From a checkpoint of a small transformer trained on Wikipedia.
Size: 8 layers, width 384, 3 heads of 128, MLP 768 GeGLU, vocabulary 19812.
Training: 745M tokens, 11367 steps.
MLP neurons of a small language model. Each row is named by its layer, matrix (gate and up: input weights; down: output weights) and neuron, and shows model dimensions 0-127. Each number is 128 + 32 x the weight over its row's rms, rounded and kept within 0 to 255. A neuron's up and down rows have the sign that makes its largest values positive.
A block is one neuron, or neurons of one layer that tend to fire together. After each block is what it responds to, as a language model described it from the Wikipedia text at the highest values.

L2.gate206 [174 115 116 156 127 130 158 139  66 103 185  98 144 108 132 135  96  79 111 108 104  83  82 111  81 169 142 107  91 166 182 113 147 137  63 145 101 125 143 118 155 128 113 185 112 113 145 119 120 111 146  98 132  62 135 127  56 108 125 164 120 121 126 104 140 138 149 126 102 145  90  99 169  75 140 134 178 154 118  94  97  67 142 105 184 134 105 139  58 126 135 138 166  71 124 103 148  64 126 110 137 107 152 165 143 151 106 115  60 141 184 138 153 109 135  86 148 178 113 161  70 119 134 164 129 151  85  54]
L2.up206 [ 78 150 133 119 113 146 103 178 130 126 155  98 100 124  98 116 130 141 125 139 125 112 135 100 139 109 109 116 136 147 117 126  79 116 130 140 160 129 115 179 176 144 190 145 144 126 123 121 135 174 116  90 164  97 128  94 168 121 126 139 122  88 148 113 179  59 139 178 100 191 135 112 129 101 149 128 137 109 157 192 158 113  86  96 133 155 134  84 148 129 146 129  89 113 116  80 162 136 193 167  94 147 137  92 150 114 110  97 110  83 124 169  64  73  99 129  97 104 168 187 159  95 148 111 172 101 153 134]
L2.down206 [126  90 145 152 169 109 141 166 104  67 148 151  77  84  92 123  87 100 122 131 101  75  71 173 143 123 114 155 115 148 171  86 173  96 132  91 147  97  79 105  85 109  72 150 140 143  83 127  72 114 162 104  89 121 124 129  83 113 146 133 128 162 142 129 133 197 120  68 146 108  69 173 140 133  92 136 144 119  99  49  38 129 200 187 134 129 149 151 139 138 162 115 131  89 154 107 113 164 125 119 149  78 156 165  75 141  82 152 115 112 177 140 166 153 175 172 138 152  92  89 109 141  71 140 116 186  95  90]
Responds to: Decimal point in numbers

L2.gate79 [139 109  98 119  87 139  88 129 171 149 110 173  91 106 112 204 175  98 100  79 196  88 109  96 139 149  77 120 126 144 116 159 140 152 185 163  81 104 117 117  87 132 111 132  59 104 138 142 117 120 147 148 125 147 113 101 181 175 140 184 158 105 122  64 124 130 164 170 116 154  88 163 127 144 202  76 144 153 165 114 119 101 115 162 165 164  99 142  67 122 145 131 129 154 151 122 162 108 148  80 108  83  95 142 138 155 214 119 153 165 150  68 163 156 132  37  88  50  98  92 127  60 126 118 133 136  83 173]
L2.up79 [117  91 135 133  89 150  97 112  97 132  87 152 117  72  91 109 124 118 124 105 198  49 105  78  82 154 124 166 119 141 130 118 127 127 137 164 126 150  97 113  31 179 133 131  77 114 157 170 103 148 122 161 102 119 125  98 129 168  70 141 198 115 140 110 106 181 134 167 111 128 129 128 108 124 110 135 108 120 151 107 144  82  75 148 192 128  45 136  74 126 179 124 111 112 147 131 129 107 199  91 142 114  77 158 107  94 185 144 186 192 175  97 151 180 136  82 118  81 114  85 128 136 136 150 185 149  96 235]
L2.down79 [112 142 129 104 133 138 111 110 138 114 176 115 145 126 167 118 136 158  99 168 104 183 137 158 164 114 104 115 159 121 117 129 122 123 135  44 161 123 146 126 214 123 175 185 166  70 165  85 104 196 130 100 133 152 159 186 121  71 176 124 116 142 127 117 162 107 148 143 128 126 179 152 120  81  99 129 112 136 130 160 104 181 145 154  87  99 159  88 214 110 150 119 206 154  93 110 100 160  84 161 164 133  98 120  76  89  70 101 115  88  97 132 101  75 109 152 154 181 183 139 147 185 130 117  79 171 192  74]
Responds to: Main verb after subject

L3.gate191 [105 117 128  63 129 123 187 134 130 143 101 114 108 151 106 151 131 123  81 125 143 156 171 170 163  81  82  49 145 130 126 119 135  96  78 134 101  70 144 141 159 148 113 165 165 126 155  78  48 200 124 175 140 144 161  84  83 131 155 155 140 158 108 140  97 164 101  59  90 114 154 137 114  88 128 122 162 179 129 145 151 116 130 136 125 108  85 178 162 132 101 118 128 152 122  90 153 171 110 126 145 106 121 107 167  92 201 142 139 148 132 178 106 162 151 163 135 126 141 149 162 103 129 132 156 104 113 113]
L3.up191 [116 146 147 115 184 112 136 208 145  87 101  91 165  94 145 104 137 116 101  10 137 183 137 141 139 158 174  97 133 177  92 174  88  57  96 175  34 166 169 117 160 170 111 175  63 158 140  99 144 142 160 167 148 143 104 119 106  79 113  85 104 171 150  62 114 137 120  48  81 125 130 155 150  93 137 113 118 153 159 129 159  98 120 110 119 123  99 157 141 167 118 171 147 124 108 112 131 149 122 131 105 100  96 125 145  65 116 144 125 110 144 128 113 154  81 164 174 142 150 141 150 177 112 123  87 151  80 169]
L3.down191 [139 139 142 159 140 179  80 107 129 105 109 164 148 159  73  79  94 123 126 112 123 131 126 150 143  96 157 115 128  88  88  66 170 171 169 109 170  87  43  94 153  84 144 147 171  95 147 115 156 132 141 103 115  56 146 177  96 173 129 167  56  97  96 158 142 110 149 142 168 122  93  74 168 120 115 143 198 179 147 134 162 151 127 152 148 115 176 132 140 167 124 114 107 155 129  95 102 163 109  99 133 118 119  85 112 132 128 171 127 125 110  70 157 140 164 114 161  99 182  93 119  92 152  99 167 169 146 132]
L3.gate227 [131  93 158 129 121 144 137  79 139 180 144 130 137 211 121  78 135 160  61 165  94 123 153  88 139 123 136 179 132 116 164 115 121 199  68 110  84 124 132 167 102 130 144 186 134 155  66 102 124 176 137 173  99 146 159 133 135 137 168 104  82 157 202 143  71 151 189 119  91 122 125  88 148 140 128 147 104 112 105 125 139 162  79 182 113 134 153 152 132 138 148 144  79 166 174 167 106 137 174  65 192 136 121 153 117  80 109 125 157 131 120 144 156  94 144 126 157 101  62 110 102 119 171 105  99  93  89 183]
L3.up227 [112 109 167 112 172 128 138 111 134 135  66 154 131 151 125 119 127 142 132 115 131 106 160 135 141 169 175 148 145 155 115 135  91  82 144 201  97 171 112 169 166 138 169 167 175 124 141 125 105 156 136 127  96 158 125 101 142 183 127 137 169 131 104 166 113 148 154 114  90  84 152 111 120 172 142 177 116 149 105 188  99 156  68 151 137  88 101 104 143 119 172 120 105 177 133 143 142 113 190 174 154  99 193 123 168  71  58 120 119 166 104 155 225 194 131  96 147 143 172 186 155 144 137 109 114 111 135 184]
L3.down227 [ 96 209 117  87  97  75 122  72 130 149 114 163 183 111 135 193  95 130 108 142 141 104 109 172  88 174 104 131 161 127 190 133 152 120 152 102  89 177 151 161 118 127 139 133 112  92 134 158 205 155 119 133 145 151 153 124 139 181 115 118 153 167  99 101 117 160 169  90  58  71  85 149 157  93 158 130 101 122  88 169 138 135 143 107 160 119  69 120 122 114  83  92 147 141  98 119 135 152 132 108 187 185 118 102 137 149 113 140 180  95  76 138 116 141 137  88 140 117 167 161 129  26  97 122 119 122 161 101]
L3.gate279 [ 60 100  65  86  36 111 153 141  81 110 149 157 150 104 110 205 105 158 153 134 114 131 137 171 196 140 114 103 118 128 112 112 144 159 107  87 155  68 158  66 112 149 163  90  88 126 125 124 135 157 106  98 148 132 158 125 133 170 132 162  84 148 147  93 187 149 143  97  80 177 164 122 139  92 158 118 158 139 128 145 102 194  58 145 140 138 111 162  64 138  97 124 142 101 165 121 116  93 115 123 151 125 103 164  97  85 164 169 124 105  87 199 135 158 169  84  68 147 110 112 143 150 112 134  97 125 101 129]
L3.up279 [ 92 140 125  99  89  99 175 120 139 106  87 200 118  92  86 146 144 105 149 100 166 124 153 177 155 130  79 128 152 107 113 120 111 130 162  99 170  49 111 122 178 194 121 153  74  85 123 108 121 174 138  79 156 121 176 129 108 188 170 148  85 180 141  78 133 170 143  87  71 168 163 110 128  58 171  84 181 159 177 106  94 167  82 141 171 133  99 154 113 106 140 133  98 135 142  74 127 162  40 118  89 110  88 130 125 139 148 162 156 123  94 138 102 203 142 129 120 123 151 154 128 114 106 106 144 125 121 157]
L3.down279 [168 131 181 169 140 137 143 162  98 138  74 123 151 147 127 105 133  81  91  89 164 193 164  95 120 104 115 103 180  94 148 166  97  90 108 152  98 135 105  93 181 151 125 198 177  88 192 104 123 152 125 157  96 121 121 124  88 138 129 158 135 117 140 198  91 102  95 162  95 155 174  97 179 133 116 104 183 161 195 123 105 160 163 101 140 106  88 130 134  41 160 165 123 129  92 147 114 164 160 145  91  96  66 141  95 117 110 101 151 150 118  85 147 183 124 155 141 145 110 121 180 112 179 134 135 153 122 126]
L3.gate758 [176 174 133 145  80  97 134 136 143 203 158 139  86 148  82 148 116  59 115 113 139 160  99 134 156 126 134 125 145 154 105 148  90 160 130 176 129  96 134 137 156  98 105 131 150 153 142 146  99 146 109 140  74 107 149 161 144 131 164 127  77 110 126  82 145 132 162  78 111 114 162 113 182 182 115 110 107 155 178 141 133 179 121 155 141  97 107 152 176  92 115 101  76 111  89  99 139 129  64  90 121 147 137 116 137  90  87 178 137 133 115 143 101 186 108 135 143 123 140 125 137  96 139  90 204 138 116 127]
L3.up758 [100  84 110  97 107 176 167 113 113 188 196  95  83 123 174 107  75 184  97  65  79 180 142 192 123  87 125 138 173 132  83 135  76 144 156 149 123  65 156 126 110 129 112 132  65  80  88 112  76 129  65 141 114 117 141 120 104 146 145 142 191 102 116  99 126 100 150  62 143 178 141 138 117 132 109 136 168 171 121 161  92 154  72 123 198  69  56  98 139 119 104 145 164 132 123  98 163 101 118 134 142 142 136 130  73 107  99 181 171 172 114 146  65 153 157  97 126 106 106 167  86 130 103 110 108  67 177  93]
L3.down758 [123 144 187 163 136  99  87 166 160 178  90 122 152 102 103 103 130  83 153 183 125 127 130 183 106  90 104  82 155 111 139 161 125 114 149 134 160 124 128  83 169  94 118 139 136 153 127 159  65 137 122 155 112 171 168 122 135 154 173 141  64  78 188 105 121 108 119 158 141  57 161 133  97  59 164  94 114 148 163 130 124 128 135 133 155 152 114 115  87  99 163  67 122 146  98 105 135 116  88 120 131 115 136 123 118 129 136 148 181 146  68 117 139 109 154  94 137 101 132 175 142 110 198  86 158 112 141 243]
Responds to: Encyclopedic subject copula

L4.gate207 [135 160  75  97 108  64 157 153 157 114 122 111 148 103  94 107 100 147 168 186  87 137  66 113 130 118 166 161 108  90  80 139 125 137 157 130 123 152 152 112 144 130 145 100 134 179 137 123 109 176  72 157 106 116 186 155 119  68 123 188  87 108 119 181 219 116 152 157 188 140  72  91 124 130 171 134 107 135  82 114 179 116 130  96 113 114 120  87 116 126 122 156 106 113 158 116 126 199 155 143 140 133 116  91 103 104 109 143 155  86 141 105 112 129 109 157 123  87  90 154 140 100 114 139 206 124 104 109]
L4.up207 [154 123 116 126 123 117 118 180 118  86 151  70 120 139 148  54 112 128  87 140 149  89 106 148  85 160 117 118 148 145 157 107  84 112 138 103 125 130  92 120 182 140  81 130  86  91 154 155 110  94 207  72  89 142 101 129 155 140 107 119 139  91 167 109  59 125  77 158  94 144 142 150 158  77 110  69 129 113 127  67 169 139 130 140 114 151 103  88 163 133  94 111 164 169  61 179  96  87 162 161  88 124 156  69 133 112 140 130 129 155 162 121 141 123 133 110 168 152  96 128 113 127 147 134 120 111 157 197]
L4.down207 [ 89 165  71 140 132 124 138 166 161 132 140 145 160 128 102 146  97 141 135 194 137 195  35  69 112 131 133 136 113  87  81 134 138 147 106 117 128 179 126 115 194 108 161  66 149 170 128 103 107 174  97 155 114 131 157 118 154  62 123 125 132 121 101 149 202 163 125 118 156 139 111 118 133 151 106 109 144 142 109 121 211 161 120 110 103 139 173 117 131 131 140 125 178 128 155 128 132 203 162 131  71 154 115 158 132  90 161 120 110 113 107 161 126 126 113 165 134 110 111 110 138  69 127 100 166 164  99 127]
L4.gate334 [ 99 135 134 158  73 150  86 157 141 207 168 129 103 139 198 128 164 141 109 107 115 125 165 128 121 143  85  64 203 153  80 118 180 178 111 147  74 136 121 101 105 165 108 141 149 101 168 102 105  94 124 142 134 130 145  99  97 141 116 119  72 146  72 148 147 145  73 109 147 108 107 103 173 135  91 139  79 168 103 117 118  94 169 199 104  94 104 118  69 126 130  98 152 117 124 151 175  99 178 132 129 135 125 126 106 139 106 156 124 173 154 115 127 128 104 104  83 189  94 162  98 145 121  84 140  92 114  81]
L4.up334 [ 77 207 135 103 106 146  94  92 109 180 150  58 156 116 174 120 118 114 121  97 122 120 159 164  90 162 131  87 119 183  72 156 130 129  97  93  94 128 148  91 156 125  96 160 188 122 168  84 132 168 133 136 171 183 113 119 122 141 133  73 117 141 105 120 131 122 129 129 140  97 157 135 111 150 103 108 125 176 168 101 131  95 167 176  85  87 133  97 110 124 149 137 147 166 121 135 171 155 168 184 144 110 172 136  75 129  99 144 127 146 150 110 184 146 125  73  92 128 146 152  76 144  86 119 150 127 134 104]
L4.down334 [139 146  83 126 141 125 200  96  92  54  71 107 163 144 111 130 157 105 118 125 167 101  94 115 188  59 115 134 148 146 165 123 109 129  96 139 172  91 160 127 167  95 137 124 134 124 127 209 101 176 139 118 132 121 117 155 120 126 118 154 122  74 125  97 118 148 122 137 127 112 118 200  97 100 147  92 136 171 136  96 151 183 147  82 158 173 146 165  73 131 135 198  79 160 129 125 111 136 124 135 104 130  76 112 142 142 122 135 152  55  35 156 126 169 116 108 125 128 179  89 130 132  87 223  71  92 146 106]
L4.gate369 [142 153 149  71 105 108 209  93  65 149 181  69 126 118  92 188 121 120 132 135 109 111 153  87 115 172 131  91 140 157 120 130 130 100  92 165  82  97 123  88 188  79  86 125  92 158  98 117 112 107  63 172  97 125 126  87 154  76 121 152 148 107 120 116  98 111 150  89 110 116 120 170  74  62  98 162  41  92 175 107 103 166 103 158 139 103  78 102 112 229 118 148 115  80  88 129 133 141  81 123 104  95 155 128 109 121  88 123 118 100 203 103  91 138  88  97 117 187 150 131 125 135 165 122 155 125 142 103]
L4.up369 [134 152 127 111  94 162  62 166 128 159 118  86 183 126  78 114 121 125  80 154 163 139  82 122 108 207 112  95 118 133 110  93  54 101 160 126 132 110 139 102 125 131 107 134  57 146 121  62 117  88 114 129  97  82  77 103 184 161  97 122 132 120  84  59 187 133 118 108 160 106 179 149 120 124 113 142 119 110 137  80 148 100 161 172  89 148 154 165 146 124  98 162 176 137 149 100 102 109 153 134 123 182 131 113 134 127 138 155 116  94 189 129  83 169  68 110 119 177  75 196 137 109  89 117  98  80 150 129]
L4.down369 [110  97 115 148 147 103 119 155 134 123  89 180  89 157 150 124 151 138 140 159 107 114 156  65 108 117 111 132 140 158 171 135 105 151 125 121 145 144 125 175 115 195 167 114 128 101 126 147 136 161 173  96 140 149 123 181 156 145 148  77 155 138 133 183 160 119 175 129 144 158 132 107 162 148 166 127  93 143 110 147  71 140 154 110 132 114  72 136 142  85 198  62 113 120 159 130  92 162 162 121 176 128 154 123 144 133 158 125 130 169 143 121 103 124 148 143 122 104 107 149 136 154 152 145 148 175 106 115]
L4.gate652 [ 81 100 142  94 134 117 111 141  70  99 113 102 110 165 127  48 129 158  84 135 145 103  89 113 163 172 125 103 143 184 123 120 103  97 188  89  85 170 125 114 101 149 115  80 126 112 162 135 109 103 137  67 159 146 174  83  87 166  66 109 132 123 179  79 141 116  70 181 106 125 111 117 120 116  57 115 120 114 130 132 156 162 132 146 122 148 157 106 125  79 132  98 124 131 141 141 103 105 153 159 144 157 113 107  74 136 179  76  88 105  98  78 174 148 143 171  89 148 173 122 144  80  94  96 169 139 130  96]
L4.up652 [ 68 148 127  71 138 102 214 101 114 118 109 126 114 143 111 113 175 135  86 222  99 116 106  86  72 136 136  96 169  64 136 122 116  97 177 154 107 193 104 104  99  81  70 117 160  96 153 112 101 147 129  61 152  98  78 116 132  99 141  88 138  81 136 150 112  74 137 192 138 117  84 108  96 152 106 183 115 151 153 136 147 144 151 214 111 143 140  97 151 167 100 125 162  59 138  95 147  99 171 176 150 235 124 161  79 178 103 109 130  52 113  86 160  71 170 131  75 114 123 133 105  96  58 132 140 149 192 139]
L4.down652 [137 100 113 127 134 219 103 186 205 141 133 156 141 127 117 173 119 121 168 122 103 123 127 130 137 149  88 149  80 128 119  95 153 164  72 124 120 100 151 155 142 158 147 179 142 135 151 149 163 108 124 169 140 161 139 106 111  96 114 127 131 153  99 109 129 151 144  76 106 153 161 138 137  80 177 114 156 100  78 100 108  85 125  92 126 120 163 169  83 119 145 175 104 150 113 168 138 191 103  97 100  91 131 154 140 114 129 150  99 136 127 129 116 164  51 126 180 132 109 147 159 172 193  81 137 156  94 146]
Responds to: Decimal points in numbers

L3.gate320 [122 120 122 106 142 180 139  96  95 111 180 132 129 134 162 114 107 164 120 101  90 166 207 122 153 102 123 134 138 177  67 166 112 159 192  87  62 174 151  89 113 157 112 117 109 118 127 126 105 140 156 191 156 109 111  87 133  98 173 129  43 125 124  82 127 181 152  86 123 158 123  77 165 120  96 101 138 124 115 133 128  90  76 102 100  88 123 144 199 152 124 131 115 112 145 163 101 136 105 105 160 106 139 138 122 130 154 149 152 153 105 152  77 138 127 116  58 133  88  93 129 189 105 134 141 158 134 158]
L3.up320 [105 150  92 173 104  95  78 113  91 125 223 147 129 181 135 115  99 153 132  96  87  96 172 151 177 137 112 173 176 162 120 192 130 100 114 140 142 225 176 110 110 109 166 140 144 133  81  91 133 123 110 151  88 160  99 127 162 124 163 114 120  85 135 119  83  76 128 141 124 153  97 145 169 112 115 147  84 145 104 150 157  83 141  90 111 125 143  47 139 107 122 143 132 149 176 146 146 155 117 188  95 149 167 131  77 141 121 102 165 132  63 155 113 124 152  68 122  77 130 126 135 139 141 122 140 109 158 134]
L3.down320 [139  80 197 101 112 151 116 117 134 170 110 140 135 139  76 166 146 101  71 145 133 133 127  92  51 105 119  45 163 101  96 126 170 122 147 103 153  96  79 118 132  97  86 166  86 131 104  82 130 138 154 159 190 135 116 181 127  94  76  92 145 111 121 185  71 161  96  67 135 142 138 127  89 129 123 113 134 115 118 107 155 170 124 126 151  99 115 159 137 127 137  93  88 120 124 162 170 103 165 107 121 127 103 145 160 105 138 143  87 164 178 121 154 139 172 136 132 170 162 119 133 138  91  92 128 126 104 137]
L3.gate326 [134 192 144  67 172 130 164 107 127  68 136 116 172  98 131  97 110 177 127 113 151 198 172 179 151  90 141 146  69 127 134  83 117 148 188 124 142  94 116 130 145 192 213  80 130 131 130 153 101 188 167 169 165 109 153  80 176 218 132 142  80 118 136  92 155 121 147 102  80 113 169  68 106  61 173 129 157  93 148 142 160  76 135 122 174 120 115 192 136 106 140 162  88 146 183 101  95 138 163 159 120 105 194  45 113 112 179 123 158 125  82 155 104 160 105 142  87 168 145 154  72 174 143 139 164 112  82  91]
L3.up326 [ 82 149 118 101 133 165 130 116 198 167 117 117 169 141 151 140  93 171  83  83 178 133 130 128  96 128 103 138 160 125 137 100  94 142  95 101  88 118 153 168 148 118 133 139 120 149 119 141 127 183 143  89 117  90  86 118 177 148 115 154 143 143 123 103 125 161  97 115 148 141  91 181  73 127  70 112 190 143 112  70  91 123 104 175 119 147 153 155 116 103 159 104 124  87 120 148 207 131 192  86 176 134 168 124 127 138  66  76 105 123 125 156 149 223 110 102 136 160 213 115 125 185 147 139 136 125 205 158]
L3.down326 [106 149 136 162 152 107 124 119 135 149 122  95 134  68  86  97 108 218 104 153  89 206 110 150 140 145 168 133 180 174 171 107 148 116 143 123 142  98 133  87  95 206 108 111 134 127  82 133 160  97 115 149 121 103 126 114 107  94 163 114 152  86  98 178 131 117 122 157 134  85 202 142 146 180 120  91 111  76 140 144 163  86 134 100 135 168  99 147 156 159 105 199 193 152 168 102  83 118 149 106 164 172 108 176 153 135 102 159 103 106 136 114 113 140 161 138  81 103  57  77  89 102  79 117 191 181 114 117]
L3.gate385 [105 103 158 110 183  67 146 163 138  98 162  90 141 155 153 206 145 160 161 126  77  87  95 173 104  83 106 124 130  68 171  80 154 152 134 152 110 146 110 110 154 170 124 158  78 114 137 126 176 219 162  76 183 142  61 128 133 124 128 102 151 143 145 153 127  85 131 159 119 172 118 137  90 188  74 162  99 110 177  90 120 101 126 143 102  37 161 101 193  67 200 129  70 101 141  78 167 154 104 116 105 112 134  81 171 136 121 101 114 155 182  97 119 109  83 182  84 158 144 169  40 116 132  77 120 165 164  96]
L3.up385 [116 119 107 114 130 130 156 130 123 141  98  97 131 162 125 123 135 138 122 140 173 149  65 138 153 121 160 135 136  79 112 127 109 131  52 210  63 156 124  76 145 187 147 149 139 139 101  97 145 158 149  85 125 173 178  94 129 140 140 156  68  95 155 161 151 118 143 101 141 135 158 140  87  63  74 136 136 127 121 105 131 106 114 122 145 118 185 127  98 117 169 195 153 136 125 159 146  72 207 151 111 136 160 115 114 168 129 149 168 140 157 109 121 100 132 111 111 126 163 155 188 145 100 124 148 140 203 155]
L3.down385 [184 126  80 174 124 154 142 188 139 147 130 145 108 145  91 141 158 104 155 134  80 129 174 150  94 162 113  77 135 119 111 114  95 105 194 100 117 100 137 101  91  92 102 154  82  82  60 127 141 186 132 125 112  66  84 108 111 150 148 125 114 156 124  99 105 161 156 124 156 132  85 120 117 112 170 137 152  73 113 158 133 133 218 168 184 111 101 124 138 201 111 114  68  90 151  90 100 173 133 136  88 149 127 131  89  80  62 167 105  96 150 150 128 157 144 194 149 161 131 138  99 128 123  83 138  89 112 157]
L3.gate469 [114 155  73 105 102 121 120  76  83 136 145 109 104 122 135 163 145  94 171 133  98 165 154 137 123 117  77 130 140 109 117 108 177 168  66  75  83 123 181 125 151  61 141 110 143 145  83  66 180 119 132 153 141 133 148  61 122 126 109 157 103 163 134  96 145 101 148 131 155 128 165  97 115 110  87 133 189 100 111 172 159 182 128 134 153  63 165 113  91 141 135 164 176  98 172 121  91 150 107 126 167 159 112 120 120 176 115 136  98 180 121 107 185  83  98 102  77 125 154 145 101 201 102 131 144 187 115 126]
L3.up469 [169 206  61 154 145 156 146 104  65  99 103  95 166 162  77 157  76 132 191 196 114 121 117 121 130 124 137 139 154 199 122 154  83 124 147  57 160 151 155 121 152 103 212  97 147 146 158  66 104 107 127 142 110 100 129 163 142  83 117 165  87 133 146  76  98  92 100 125 103 121 127 154  91 136 148 100 175 117 160  95 151 172  38 201 104 160 120 155 152 117 146 183 158 126 145 174  97  85 123 114  78  93 161 118 122 124 112  91 104 102 124 164 123 142  80 176  83  97 110 112 111 166  93 137 145 100 193 188]
L3.down469 [125 169 161 133 140 131 104 152 165  85 111  67 125 129 134 115 171 159 136  99 117 142  96 156  35 149 126  90 100  99  82 112 150 122 114 145 188  36 128 111  90 143 154 137  55 115 153 138 160 136  97 142 148 134  64 144 116 146 125  87 122 119  43 127 104 189  76 151 166 167 104 138 135 214 157 132 170 116 111  77 139 182 148 116 100 132 155 192 120 127  93  97 100 185 169 152 102 189 139 172  57 173 185  76 175  73 167 115 116 160 153 122 116 154 103 118 158 119 202  99 100 145 136  90 121  75  87 131]
Responds to: Numeric punctuation, coordinate digits